{
  "head_dim": 64,
  "intermediate_size": 320,
  "norm": "rmsnorm",
  "rope_theta": 10000.0,
  "attn_scale": 0.125,
  "parallel_block": false,
  "init_std_qkv": 0.0287,
  "init_std_o": 0.00643,
  "init_std_down": 0.00575,
  "learning_rate": 0.0119,
  "lr_mult_qkv": 0.7,
  "lr_mult_down": 2.0,
  "schedule": "cos",
  "final_lr_fraction": 0.0,
  "batch_tokens": 16384
}
MLP neurons of a small language model. Each row is named by its layer, matrix (gate and up: input weights; down: output weights) and neuron, and shows model dimensions 96-191. Each number is 128 + 32 x the weight over its row's rms, rounded and kept within 0 to 255. A neuron's up and down rows have the sign that makes its largest values positive.
Before each neuron's rows, "fires in" lists the words (lower case) most often at its 100 highest values on Wikipedia text that the model never trained on. A number after a token or word is its count.

fires in: "would" 32, "can" 23, "will" 13, "could" 12, "should" 6, "did" 5
L5.gate246 [157 190 109 123 131 115 109 150 162  57 104 153 112 131  92 121 183 136 156  87 180 186 115  88 216 156 135 115 116 134 146 135 167 153 115 205  92 127 122 157 163  81 152 159 182 132  71 135 165 152  88  76 113 140  96 140 127 125 135 146 129 122 118  85 107 190 123 100  96  99  76 140 150  91 144 115 205 184 135 156  91 129  99 182 136 144 133 103 137 107 119 130 130 111 136 151]
L5.up246 [104 114 144 154 118 116  98 110 136  86 102 146 137  63 128 129 137 113 122 119 127 137  51 126 114 152 133 116 139 140 118 143 161 107 114 151 128 137 168 158 159 176 229  92  93 127  32 159 139  94 162 134 122 135 159  89 162 122 151 106 131 100 140  93 115 125 102 146 104 135  86 184 168 111 127 149 129  99 141 156 113 147 149 132 149 136 169 132 120 114  33 109 132 116 156 160]
L5.down246 [104 161 133 126 119 136 124 137 119  94 162  72 145 149  91  87 140 121 124 151 133  96  64 167 136  69 129  90 143 102  99 176 116 117 107 139 134 147 159 135  99  80 150 123 171 107  94 160 147  91 135 125 128 124 111 146 193 175 153  95  67 136  94 121  73 140 195 123 113  99 145 232 116  52 153  84 172 139  87  83 106 167 124 186 145 108 100  85 117 201 155 178 152 125 142 130]

fires in: "on" 93, "once" 4
L2.gate107 [151  84  98  88  74 135 142 130 166 158 128 172  79 115 158 137 183 164  77 102 120 114 136 151 163 145  60 170 109  74  96 117 120 134 138 147 114  83 128 143 131 144 118 161  98 101 143 163 119 196 135 122 122  75 156 101 130 180 121 117 134  94  91 107 135 112 126 149 145 120 193  74  80  83 170 171 134  90 129 166 144 156 200  92  97 144 144 118 152 123 163 117 217 168  91  88]
L2.up107 [113 166 105 125  88  81 186 121 134 180 158 193  87 128 158 120 162 155  86 106 112 141 124 135 158 131 114 125  85  93 111 115 133  54 142 153 158  37 108 135 120 151 149  97 132 171 118 121 104 131 101 137 113 108 146 103  85 176 138 102 158 108 136 112 123 122 157 153 132 117 219 120 132  98 196 160 156 101 119 142 108 111 175 101 119 119 166 106 162 166 180 113 151 156  95  97]
L2.down107 [156 127  77 129 120 151 141  98 111 112 108 128 103 115 177 101 126 161  97 185 106 153 131 134 155 165 157 106 107 118 123 110 137 112 128 124 100 134 132 119 113 138 144 142  81 125 129 171 131 125 133 138 123 119 173  90 219 107 124  81 110 124  82 152 130  93 107  55 207 126 136 113 122 134 147 136 108 145  99 146 123  99 148  99  88 123 144 149 182  95 117 149 177 114  69 141]

fires in: "is" 44, "highway" 6, "eighth" 5, "rest" 4
L4.gate170 [175  82 133 102 104 118 186 136  74 136  96 137 150 123 131 149 122  90  53 115 162 236 160 105 142 100 155  81  83  88 147 131 111 102 120 131 116 124 108 147 150 113 141  96 137 154 149 108 116 127  86 150 144 148 142 100 113 128 131 142 111 140 222 127  96 103 132 143 137  86  72 193 134  82 136 150  98 120  89 177 173 125 118 164 218 105 147  52  84 145 162 118 159 122 106 110]
L4.up170 [118 145 170 130 111 133 160 141  77 147 152 108 114 159 122 110  98 149 136  65  81 131 130 128 120 132 150 122 118 126  60 161 156 126  99 165 147  96 137  96 189 141  82  49  77 134 173 152 171 165  41 127 100 127 165 147 177 120 100 129 106 152 145  91 156 107  91 149  89 110 125 119 149 140 134  92 157 120 108 144 118 116 184 154 152 169 157 106 145 185 109  97 191 169 112 110]
L4.down170 [175 140  76 115 111 128 132 146 152  96 111 113  69  96  79 148 169  65  54 154 102 144 191 108 119 170  74 129 180  86 107 155 157 116 132 133 194  87 120 167 114 171  76 134 130 138 185 154 102 126  74  47 159 135 153 112 132 137  85 111 150 161 121  99 134 148 103 123 123 142 125 134 150  85 136  92 146 130 172 165 155  83  93  76 140  92 122  60 135 130 182 184 151 143 150 150]

fires in: "following" 26, "same" 16, "announced" 13, "described" 9, "followed" 8, "said" 6
L2.gate175 [124  82  73 136 147 113 109 163 109 153 129 119 131 104 170 118 217 194  91 144 139  95 150 184  62 138 113  99 119 126 130 160  97 137 147 121 116 103 134 179  95 199 162 161  84 105 129 148  92 106 123  88 150 117 106 181 156 131 120 155 176 120 116 126 124 108 154 172  52 142 160 110 139  95 107 137 127 129 189  94 115 152  76 159  93 154 162 146 156  90 134 153 149 121 156  93]
L2.up175 [137  96  95 164 146  88 109 137 147 172 152 129  54 113  89  77 121 130 100  81 127 123  97 124  95 143  95 143 141 119 151 179 141 110 155 118 108 125 146 179 107 140 151 132  79  89  64 133 179  73 137 118 153  79 141 153 122 128 159 171 133 119 159 108  99 110 119 121 118 115  92  81 100 131  83 147 121 144 162 112 158 145 109 165  71 149 152 115  82 139  86  83 172 130 180 109]
L2.down175 [105 115 145 144  99 129 146 184 163 108 147 189 145  97  48  91 125 107 131  76 143 157 110 115 107 142  98 136 142 125 184  79 126 122  80 100  96 128 162 176 132 149 148 146 113 162  87 121 198  89 124  98 111 108 171 141 106  88 137 211 139 129  81 138  87 129 131 111 105  87 107 116  95 183 105 187 130 132 111 175 117 107 110 185  91 146 108  91 136 185 142 137 116 158 210  99]

fires in: "during" 36, "after" 35, "before" 21
L2.gate76 [214 130 107 155 156 179 178 115 108 129 154 181  80 161  91 136 100 111 131 171 106 136 159 132  96 155 163 126 157  99 175  97 150 159 180 161 134 132 149 159 132 135 174 126 104  90 109 177 160  93 117 183 160 162 153 118 117 148 140 112 124 100 167  97 154 176 100 163 105 131 125  39 127 140 166 133 103  88  95 128 107 166 113 159  70  99  89 105 107  64 122 221 171 129 144 144]
L2.up76 [131 159 121 137 127 119 162 152 156 169 152  89 125 131 141 155 104 133 140 124  72 104 143 113 125 144 165 122 126 130  33  89 143  72 125 102 146 114  79 135  84 152 177  95 126 101 119 144 152 204 148 185 126 166 113 152  88 181  69 126 126  76 186  89 110 162 130  95 168 160 105 176 171 230 140 150 164 100 190  63 125 196 109 145 105  96 109 118 108 131  54 117 159 119 144 121]
L2.down76 [169 120  60  92 116 153 103 158 151  94 132 122 117 169 123 178  88 108  64 141 100  73 117 127  87 197 132 155 173  60 131 123 139 170 150 124 138 119 122 129 163 154 177 122  71 128 119 139 166 108 145 143 129 144  66 138 134 181  96 155 100 112 139 155 136 130 151 116  39 127 125 134 143 168 201 145 139 136 126 172 118 152  74 113 194 134 126 149 155 133 158 167 118 122 139 129]

fires in: "town" 12, "station" 12, "area" 12, "use" 9, "water" 8, "away" 7
L4.gate160 [ 75 100 147  59 116 128 171 123 140 147 133 135 140 165  76 142 112 179 149 132 116 161  88 127 154 173 161 135 144 142 121 111  97 156 146 122 139 117 164 169 115 119 164 103  94 103  70 107  66 123 118  84 148  87 121 117 123 144 123 138  91 148 130 142 125 148 111 162 119 127 147  84 177 112  80 166 114 100  76 187  87 105 133 165 118  94  72 156  65 195 103 121 188 128  92 185]
L4.up160 [180 148 164 142 185 157 151 149 128 103 152 126 145 129 122  94 118  92 146 134 140  41 196 203  95 148 120 150  83  91 140 101 120 103 148 144 195 122 122 172 107 161 146 109 138 139 172 115  80  99  98 160 117 179 126  99 163 123 165 145 182 159 163 193 106 161 142 153  98 138 136 104 100 124 138 156 103 148 104  96 115 126 119 117 137 107 119 159 126 138 103  91 100 178 143 126]
L4.down160 [101 171 192 195  80 148  53  77 146 125  48 156 135 103  57  71 114 122 109 140 134 141  78 107  75 151 131 137 115 141 126 127  68 113  86  58 146  76 202 192 116 107 144 144 133 114  93 220 102 118 143  91 114 103  81 108 122 131 108 109 133 144  75 148 149  76 151 166  71 175 153 123 139 124 138  81 105 108 144 100 112 133 139 103 156 158 135 181 131 157 141  70 167 152 157 123]

fires in: "the" 78, "throughout" 15
L5.gate308 [ 78 117 125 108  72 169 110 160 113 116 150 149 131 105 129 180 111 110 189 134 118 124  85  98  93  68 104 170 130 111 191 119 119 134 159 135 103 126 143 136  78 153 113  80 131 151 150 110 117 133 184 168 143 118 161 165 115  74 106 106  75 105  91 138   0 166 102 170 182 101 135  69 104  82 161  67 152 182  96 124 180  91 129 118  78 136 148  92 110 122 129 181 202  94 111 143]
L5.up308 [164 166  78  61  80  88 176 147 115 125 120 228 158 142 103 174 158 166 158  91 111 157  64 135  98 110 158 188 178 154 143 137 110 159 126 124 161 134 207 150 108 160 138  93 165 163  83 178 148  95 113 137 155 161 146 105 121 153 136 147  98 126 135 127 115 144 149 154 117 104 121  40 139 160 138 158 118 121 121 150 172 123 145  98 105 134 132 169  97 152 134 150 118  99 122 109]
L5.down308 [164 102 117  49 133 119 119 143 103 158 131 180 123 138 181  56 109 119 122 184 111  99 136 130 148 124 118 105  92 126 153 152  58 145 177  97  54 113 147 192 141 132 147 173 117 141 119 142  64 110  85 127 126  59 114 111 126 124  89 118 131 132  81 137 128  97 153 107 125  59 109 141  96 141 155 149 116 101 199  74 131 108 123 155 150 129 159  89 127 133 147 169 153 153  96  74]

fires in: "who" 46, "which" 43, "that" 7, "whole" 4
L2.gate277 [170 117  71 158 167 138  89 159  62 125  84 195  29 159 165 139 114 123  84  57 148 163  99 114 144 109 164 131 115 146 131  98 125 137 163  53  86 110 133 100 102 128 166  61 143 121 135 114 138 143 153 141 110 159 122 156 121 104  91  81 115 106 149  82 146 188 139 130 149 164 128 143 158  96 147 170 116 145 151 161  82 158 137 138  97 137 155 129  89 163 132 150  69  67 183 120]
L2.up277 [206 146 166 152 182  80 112 163  99  89 146 109 151 224 145  92 153 169  61 157 141 149 148 101 105 106  81 156 116 117 157  53 111 130 150 135 168 120 114 151 235  96 150 118 149 144 132 136 140  99  38 158 163 195 143 141 136  91 137 162  99 133  94 104 112 167 104  86 134  85 145  40 128 135 163 135 106  73 116 166 130 116  70 104 145 118  60 140 107 149  57 104 191 144 158  95]
L2.down277 [148 119 114 126 130 133 147  91 150 123  87 104 127 116 158 145 118 153 139 182 119 129 134 115 153 161 128 103  46 101 131 119 140 127  95 126  93 116  52 157 136 184 118 128 119 104 138 148 104 213 122 148 162 152 194 102 129  49 170 120 118 125 105 139 132 127 132  87 101 114 127 117 139 115 197  63  73 199 178 144 133  84 140 194  82 180 155  95 122 171 139 125  94 104 101 165]

fires in: "may" 21, "can" 9, "them" 8, "appearance" 7, "appear" 7
L4.gate190 [114 117 129 163 145 171  88 131 124 133  78 137  85 193 112 178 106 148  95  77 119 175 152 119 147  64 140 143 129 191 145  90 135 224 103  75  88 174 130 133 162 177 156 156 178 197 141 124 110 130  82  85 142  71  83 103 131 172 159 189  88 130 138  95 119 149 129  86 129 137 110 172 113 124 109  95 173 118 173 156 151 131  93 160 145 164 180 118 130 145 229 152 121 180  78  81]
L4.up190 [ 91 138 154 161 134 107 120 162 142 115 111 171 123  81  79 115 166 175  90 170 118 127 134 130  88  82  82 174 152 166 157 112 134 135 111  97 123 127  90 113 165 131 143 131 149 186 107 133  97 183 133 161 173 155 146 123 168 138 154 166 181 202 158 119 119 129 154  65 121 159 111 151 149 157 162 139 147 155 115 127 127 142  94 166 132 157 160  79 145 182 133  87 116  97 123 141]
L4.down190 [133 160 132  80 100 181 117 130 159 120  83 117 128 134  95 115  87 147  61 151 149  74 123 197 109  59 112 190 156 185 161 137  94 146 119  67 133  98 151 137 128  95 116 126 134 178 167  95 144 148  94 146 122 116 134  82 156 123 134 132 116 137 146 127  77  89 160 128 107 118 180 173 191 118 152 143 140 197 161 100  87 123 120 145 164 166 125 115 105 218 135  78 104 100 158 150]

fires in: "be" 32, "goal" 10, "going" 4, "households" 4, "behind" 4
L4.gate267 [136 132 121 143 145 163 205 108 145 132 171 160 116 124  96  65 144 134 110 114 179 146  73  92 129 118 106 115 159 169  49  98  97 145  93  83 139 131 130 189 156 206 103 141 164 160 106 133  96  64 182 115 133 138  86 141  80  97 147 122  99 135  97  94 178 141 103 123 141 140  61 144  95 123 117  83 140  73 116 141  90 108 103 152 177 156 117 137  98 169 160 130 158 128 139 135]
L4.up267 [129 175 108 152 182 148 166 146 130 105 115 155  59 115 135 169  87 120  77 167 135 152 156 129 135  45 107 105 115 185  88 139 120 114 125  88 120 160  86 144 130 195  94 142  97 144 193  87 137 162 141  89  81 149 100 134 161 128 105 111 113 158 143 119 163 187 121 162 133 124 149 131 153 105 183 119 106  92 157 165  82 106 106 183 129 106  61 108 159 162 173 111 103  36 138 109]
L4.down267 [118 151  82 172 109 160 106  93 119 140 162 154  90  82 175 113 137  75 147 185 125  94 114 162 144 110 140 166 124 180 106 210 138 120 119  99 161 167 136 110 118 102 140  99 150 176  59  80 133 124 160 102 113 154 187 197 139  82 148 104 106 170 155 185  74 194  92 138 138 138 100 131 114 107  75  72  83 116 161 123  77 115 160 153 101  95 130 169 125 174 115 125 162  95 175 110]

fires in: "would" 36, "can" 19, "may" 18, "will" 13, "could" 11
L2.gate307 [156 113  70 117 168 139 100 121 150 106 128  83 133 133 145 145 159 120 115  23 163 140 112 142 106 156  88 139 149 127 129 151 219 165 120 164  98 128 142 166  98  43 212 156 143 147 108 180  92 118 106 133 142 111 198 120 152  78 144 109 133 180 125 147  74  69  94 119  92  73 132 176 139 112 146 170 159 115 139 144 161 199 180 151 188 105 177  64 105 122  95 122 144 181 134 151]
L2.up307 [ 84 160  97 138 106  77  69 149 123 106 102 132 117  98  93 131 122 104 121 100 179 184 127 112 181 103 137 170 119 173 108 193  91  84 116 177 139 111  90 174 140 114 102 156 128 146  61  75 161 111 178  67 156 182 115 102 161 151 192 174  83 127 147 157 167 162 198 125  91  81 109 134 143  88  92 148 139 175 152 183  81  91 169 132 128 178 144 144 184 120 122 110 122 123 149 157]
L2.down307 [126 119 193 107 162  74 144 146 122  82 163  93 108 175 109 106 123  74 151  34 137 122  58 141 152  91 137 109 118 176 134 143 150  97  95 176  75 106  85 195 139 155 177 122 112  90  73 131 107 125 120 129 157 151  52  58 118 119 159 146 109 167 154 118 169 118 169 137 118  75 122 175 131  95 147 133 208 165 148 153 119 153 134 134 167 118 140  87  82 125 163  90 151 177 119 125]

fires in: "two" 27, "three" 19, "seven" 9, "five" 6, "steady" 5, "steam" 5
L4.gate88 [120 138 159  58 201 177 112 165 135 151 111 142 128 139 115 152 142 214  97  68 108 155  69 146 174  85 102 138 138 139 192 137 119 134 140 117 100 163 100 163 131 118 148 110 128 194 132  96 124 132 111 152 179 141 150 109 158  98 115 177 122 152 140 187 104 155 149 166 148  86 109  88 156 155  96 122 129 129 119 144 104 134 120  91 112 140 117 118 120 147 130 102 112 167 180 132]
L4.up88 [165 188 129 116 142 133 108 102 111 118 102 186 110  97 142 121  89 116 107 139 131 134 118 105  93 120 136 190 110 126 143  93 116 109 139  98 115 161  97 176 107  85 130 165  91  92 158 106  95  68 187 168 118 178 124 124 192  85 107 132 125 241 132 102 195 100 105 121 139  78  99  62 156 120 125 128 133 168 127 102 104 120 178 109  96 149 125 154  85 115  62  92 191 130 120 107]
L4.down88 [126 108 117 156 170 110 118 163 191 133 110 168 133 179 126 123 103 121 105 118 111 102 117 157 176 125 145 133 104 179 137 171  94 120 119  97 107 106  75 156 141 102 129  79 184  86 111 202 130  95  82 156 149 162 112 146 129 114 129 152 138  97 107 125 133 144 112 145  85  76 114  95 150 164 122 101 102 114 112 158  67 134 146  47 109 126 137 156 117 138 120 153 135 142 161 165]

fires in: "work" 28, "working" 12, "worked" 11, "works" 7, "appearance" 7, "appear" 7
L2.gate40 [162 176 149 162 128 154 183 175 143 151 105 150 102  60 113 124 138 107 146 130 148 121  79  83  75  93  97 145 112 156 121 143 116 108  65 117 141 152 117 169 138 102 102 115 164 169 123 170 102 119 154 185  88 134 120 151 138  95 132 108 164 113 125 119  90 114 127 250 138 119 106 133  67 135 170 107 104 130 166 175  75 127  96  90 157 150 149  95 151  61 193 100 107 138 106 171]
L2.up40 [113 107 113 139 126 158 121 112 137 109 115 144 110  97 154  98 109 133 130 140  48 108  77 152  70  92 121 150 107 146 173 120 115  47 107 126 165 127 138 116 126  69  94 136 190 120  77 155 153 123  81 128  84 189 188 105 109 123 180 136 130 134 125 133 145 120 168 150  75  94 103  94  92 129 174  89 102 101 186  61  80 149 120 160 182 123 134 126 110 102 193 147  91 140 160 127]
L2.down40 [131 144 135 169 112 128 132 184 146 141 114 110 124  71 148 117 156 119 111 124  66 166 136 139  92 104 121 124 177 159 224 151 140 180  71  50 189 109 188 149 171 156  59 147 157 135  72 129 111 157  91 157 146 130 132  83  71 123 129 131 105 134 124 106 121 179 119 104 101 137 159 150 116 148 112 115 126  67 126  72 107 108 129 149 160  96 106 155 150 116 163 102 110  97 137 145]

fires in: "between" 49, "both" 24, "described" 5
L2.gate164 [137 179 155 145 155 178 126 171 120 141 148 183 159  78 125 123 184  81 170 153 116 141 109 105 137 133  34 138 139 115 199 162 159 133 187 126 106 135 152 143 144 157 196 145 180 125 109 166  97 160 102  69 106 101 147 141 154 169  95  73  87 140 143 133  80 114 123 144 161  83 114 105 119 182 189 156 174 133 129 123 135  63 140 155 142 126 187 102 133 114 172 100 183 111 137 118]
L2.up164 [117 109 139 121 107 143 127 182 124 134 149 138 171 140  84 139 145  79  96 111  97 175 167 160 103 149 110 162 110 163 164  75 107 107 160 154 118 122 168 134 147 145 177 124 166 105 155 138  40 168  80 144 123 107 174 143 179 172 105 136  85 135  95 114 121 108 119 117 103 107 154 142 142 130 115 167 192 173 170 144 141 109 148  90  88  84 197  81  91 128 173 134 143 132 122 120]
L2.down164 [163 152  63 155 180 130 110 137  58 185 233 176 146 115 119  49 137 105 114 111 144 128 134 112 143 131 138 163 135 113 100 114  78  95 151 150 155  89 102 130 111 129 150 105  74  75 160 142 129 161 148 122 171 114  99 139 165 163  74 121 133 136 124 115  86 156 119 112 157  95 138  81  78 143 111 174 143 104 106 167 138  92 113 113 180 148 165 120 173 144 139 106 188 231 158 166]

fires in: "during" 44, "independent" 5, "individual" 4, "featuring" 4
L2.gate272 [169  67  90 102 139 154 104 141 144 123  89  98  93 107  96 141 157 188 119 105 109 137 138 112  97 137 119 170 185  67 115  69 110 163  80 110  99  95  21 133 137 118 120 154 146 104 138 109 150 125 102 114 107 161 145 162 101 159 124 136 137 128 166 125 172  92 166  72 169 144  74  58  84 115 131 110 112 147 123  85 133 119 123 129 145 101 125 162  75 141 136 108 121 113 176 161]
L2.up272 [215 114 120  81 113 133 106 160 170 128  85 120 147 121 153 148 157 170  83 142  84 182  78 154 113 103 146 142 133 148 149  59 139 118 149  87 153 112  62 124 106 119  88  99 129  91 173 142 181  98 101  92 133 131 121 143  65 129  88 115 121 166 163 152 149 128 148 116 121 197  30 125  87 142 154 146 131 150 130  76 118 132  98 142 118 121 122 109 117 184 121 172  99 108 136 157]
L2.down272 [153 132  97  71 129 106 119 121 147  63 105 115 128 132 109 139 111  94 146 139  88 135 107 115 121 168 180 111 147 213 140 159 170 132 152 129 141 123 100 121 105 154 151 122 110 115 159 145 185  86 130 151  59 121  85 124  99 109 135 125  96 146 113 184 141  97 131 128 112 114 100 173  45 182 187 140  97 113  76 132 106 166 151 108  74 130 193  80 168 141 113 114 156 143 171 165]

fires in: "is" 100
L2.gate316 [103  72 149  96 125 137  97 131 124 109 110 129 128  62 159 134 101 121 107  82 118 154 111 189  59 119  68 160 141 127  63 114  83 174 166 136 115 142  71  94 166 123 144  78 102 108 142 111 154 128 130 149 127 122 131 140 146 139 123 147 171  58 148  76  64  36 187 173 122 193 127 117  95 150 142  94 124 146 130 118 101  68  97 101  77  91 163 130 106 106 136 131 108  88 167 171]
L2.up316 [148  77 156 144  72 147 119  78  77 179 154 155 114 103 135 111 132 136 145 116 137 113  99 134 108  64 129 180 102 155 107  57  72 189  83 109  95 113 112 111 141 125 114 170 120  63 171 109  86 138 127 146 148 108 121 129  88 135 119 142 126 164 137 121 103 101 103 120 133 184 109 136 106  98 125 103  79 146 104 105 134 136 150 108 140 115 153 137 173  75 125 151 141 125 104 170]
L2.down316 [119 136 132 179 135 155 230 123 132 139 129 130 136  80 147 108  74  88 110 149 175 143 134 102 120 101 129 118 135  93  85 103 120 145 124 134 139 107 116 155 140 117 112 153 122  88 167 188  86 117  84 136 124  85  81 112 119  61 168  74  91 157 175  68 185 137 154 123 107 142 144 185 156 135 115  99 118 134  81 163 182  39 146  89 156  84 122 102 141 120 149 153 140 136 156 103]

fires in: "while" 19, "career" 17, "win" 12, "competition" 12, "continued" 7
L2.gate305 [146  87 192 106 159 131  85 138 147 144 157 124 142 105 142 112 144 117 192 138 132 104 123  94 108 130 121 184 106 210 102 153 134 101 130 136 113 166 152 107 160 100 123 142 167 162  83 192  94 148 100 125 159 123 110 131  58 184 146  80 115 128 145  78 130 166 118 100 201 122  91 125 133  98  96  76  95 193 143 122  69 166 160 171  72 141 133 106 111  84 136 101  87  89 140 153]
L2.up305 [131  68 166  97 134  92 129 107 108 152 177 125 117 100 158  56 130 160 129 105 113  72 144 104 103 133 122 139 151 226 168 114 144 128 130 148 113 153  69  92 120 155 109  97 190 145 101 118 124 136  88 102 157  69 134 140 116 170 102 101  91 105  99  70 146 151 145 135 164 162  72 176  97 144 115  75 131 190 132 122  82 151 163 135 116 154 107 106 110 138 215 132  90  91 153  99]
L2.down305 [112 137  86 124 103 125 157 163 155  99 189 100 152  74 107  67 110 149 113 168 114 119 108 128 108 127 115 180  88 223 124 159 166 134  98 114 144 184 115  92 165  91  87 187 140 166 103  58  94 123  87 161 185  88  90 175 172 146 120 116  99 135 171 109  80 166 130 145 184 138 122 146 150  97 160 116 112 123 116 112 131 132 194 130 123 145  97 104  94 143  83 126  85 142 138 106]

fires in: "on" 56, "at" 19, "during" 9, "once" 6
L5.gate10 [113  94 148 169 135 149 124 112 161 104 129 138  95 192  92 110  69  96 124 137 133 139 139 136 169 167 136 103 161  82 156 131 142 154 112 139 115  75 124 174  89 127 144 126 132 154 163 143 117 109 147  65 116  97 185 141 118 223 116 113 108 128 144  68 125  71 147 113 171 165 167 112  70 121 145 110  81 164 145 174 113 161 149  97 137 137 160  91 101 129 157  52 153 135 123 164]
L5.up10 [171 127 147 140 162 142 155  54 143 118 157  87 194 160 110  97 105 118 165 117  95 194 140 107 163 145 195 124 157 134 185  91 107 124 119 140 122 106 117 130 119 151 142 153 145 151 112 167 138  73 147 120 192  75 175 136 157 102 163 109 106 192 137 125 146 135 158 118  90 138 162 127  84 104 148 132 125 170 168 121 118 169 152 102 164 178 117 121 162 135 108 106 110  74 122 139]
L5.down10 [142  59 134  82 161 102 105 126  99 155 151 109 104 148 143 106 113 192 146 145 115  90  79 171 168 122  89 160 141 121  94  56 125 155 116 127 117 152 106 124  97 127 159 120 120 154  68 134 106 103 193 127 136 106 159 117 152 133 171  58 120 148 114 116  83  85 110 136 160 145 141 147 137 109 114 158 137 116 161 195 140 115 136 156 123 166 103  74 129 114  80 169 112 157  86 160]

fires in: "at" 47, "by" 15, "through" 10, "throughout" 8, "with" 5, "atom" 4
L4.gate109 [122 126 106 143 118 160 144  90 181 132 152 157 185 162 102  65 132 124 182 130 144 142 186  85 115 158  90 147 144  95 132 140 145 124  93 145 154 158 116 128 138 169 134  85 155 114 141 173 127 122 129  93 166 165 185 168 144 125 160 152 106 180 135 105 131 128 143 177 167  92 167 112 108 154 183 114 157  93 108 144 131 140 141 129 109 141 120 163 142 129 115 111 115  99 101 148]
L4.up109 [147 137 165 108 113 142 146 139 146 125 136 134 191 133 105 135 161 111 110 143 137 177 153  87 133 145  97 154 145 145 170 123  73 141  93 128 125 140 121 170 107 148 135 149 188 107 170 196 146  80 179 119 148 173 187 134 123 174 185 100 156 133 120 167 156 121 158 167 155 156 163 167 118 174 144 177 221 122 153 158 146 143 183 126 164 190 109 134 172 102  93 144  92 111  96 117]
L4.down109 [116 121  38 124 147 124 156 153  79 115 114 105 113 247 160 138 158 198 137 252 128 175 145 173 112 121 106 138 146 124 137  96 159 119 159  65 119  94 160 147 102 121 130 170  84 184 115 151 149 125 163  88 162 164 105 106 175 137 125 115 153 182 120 158 108 113 117  79 161 167  95 173 104 129 145 125 177 124 139 158 105  68 144 130 143 133 137 128 185 120 175 168 134 116 103 164]

fires in: "who" 38, "which" 11, "that" 8
L5.gate41 [104 122 165  98 150 132  90  72 145 101 159 130  82 126  88 104 119 129  97 171 165 132 164 128 157 148 122 112  81  66 123 138  83  90 113 142 127 160 141 136  94 137 150 190 147  79  35 166  95 130 158  99 133  91 107  99  94  70 108 155 135  91 136 106 123  91  90 120 161  91 113 137 162 129  76 164 134 147  94 142 157 129 112 112 127 125 131  91 178  84 134 187  73  97  96 171]
L5.up41 [166 171 156 178  80  93  99 104  60  47  89 168 134 183 148 142 114 127 120  97 123 104 119 149  79 113  90 151 131 181 193 111 133 139 164  90 104 195 147 149 111 178 161 113  87 137 119 152 140 170  93  54 116 137 110 128  63 166 135 162  88  94 103 112 192 179  53 121  75 118 105 106 130  80 151 143  94 119 164 156 113 140 126 177  85 150 149 110 113  55  98 141 155 159 161 126]
L5.down41 [106 112 214 178 113 126 129  56 191 101  75 113 135 101 113 149  76 138 104 118 171 122 141 118 125 154  97  62  83 121  82 186 110  97  53 123 123 156  77  96 115  98 121 129 103 130 136 121 168 125 114  84  98 153 153  82 113 101 209 133 155 167 120  99 119 133  77 145 100 109 125  77 134  78 159 138 111 180 105  97 169 125  90 162 106 148 106  75 145  94 108 147  95 116 135 138]

fires in: "between" 36, "since" 8, "around" 7, "province" 7
L4.gate23 [125 122 165 122 118 128  40 139 100 141 125 118 104 206 119  87 154 138  63 108 121 119 139 129 170 186  80 192  77  88 144 132 100 130 106  77 133 162 127 151 109 149 143  92 104 173 114 116 142  96 149 130 126 146 168 129 100  97 109 134 122 127 179 171 136 115 119 121 168 113 172 140  97  84 202 160 151 197 140 160 121 137 122  97 103 163 170 122 152  74 125  81 193 120  85 147]
L4.up23 [109 169 123  85 206 199  76 142 115 124 114 190 103 179 151  93 114 138 103 106 199 160  85 136  89 189  47 113  86 124 138 127 106 142 107 145 132 196 132 141 130 111 112  93 139 131  94  91 120 123 174 134 111 178 122 153 141  90 132 127  97 157 107 143  98 112 125 113 162 126 141 103 120 154  76 127 176 112 125 125 101  99 127 101  89 109  89 118 184 168 134  78 160 121  44 126]
L4.down23 [133 128 140  86 149 109 133 104 103 151 123 160  96 127 189  95 107 128  92 119 184  73 148 163 185 121  75 114 110 162 131 106  80 166 141 153 110 122  82 180 165 105 141 116 108  95  68 132 117  94 108  94 148 111 103 108 170 111 109 122 103 139  80  69  65 150  94 147 158 106 172 167 181 161 131 166 167 153 120 174 136 139 102 167 102 102 127 168 167 106 147  90  87 171 127 132]

fires in: "years" 18, "life" 11, "died" 10, "october" 10, "april" 8, "province" 7
L2.gate310 [109 123 173 121 139  91  71 144 111 150 148 120  77 110 150 167 108 196 108 121  95 119 160  64 140 128 103 158 113 120 181 115 103 157 124  98 156 128 121 124 107 110 121  81 207 142 110 131 154 117 163 124 124 156 135 165 128 104 110 130 142 175 142 108 107 206 163 108 107  40  98 133 109 114 163 135 136 152 137 149 138 107 157  82 112 123 107 131 102 116 128 152  85 100 150  76]
L2.up310 [134 113 196 106 165 130 156 122 105 146 122  99 115 137 123  89 156 168  66 187  88 125 130  50 147 110 122 159  75  82 140 135 102 193 194 157 180  73  93 135 154 146 102 119 144 108 147 133 198 144 148  99 137 109 126 168 118 142 135 152 185 107 159 152 103 169 165 137 110 145 119 184 131 165 144 128 121 152 185 116 141 133 136 160 134 131 175 166 170 153  64 157 146 134  86  88]
L2.down310 [148 111  75  94 108  76 133  87 108 164  91 134  97 159  84 170 135 161  78 177 150 126 130  98 139 177 184 170 115 110 171 134 133 140 142 121 152 143 160 116 144 173 153 139 220 109 104 124 165 111 123  85 153  89 142 142  95 226 155 103 158  86 129 163 103 143 137  63 124 118 105 127 102 164 155 163 182 203 140 110 143 133 124 141 128 109 175 157 148 169  83  94 134 121 108 123]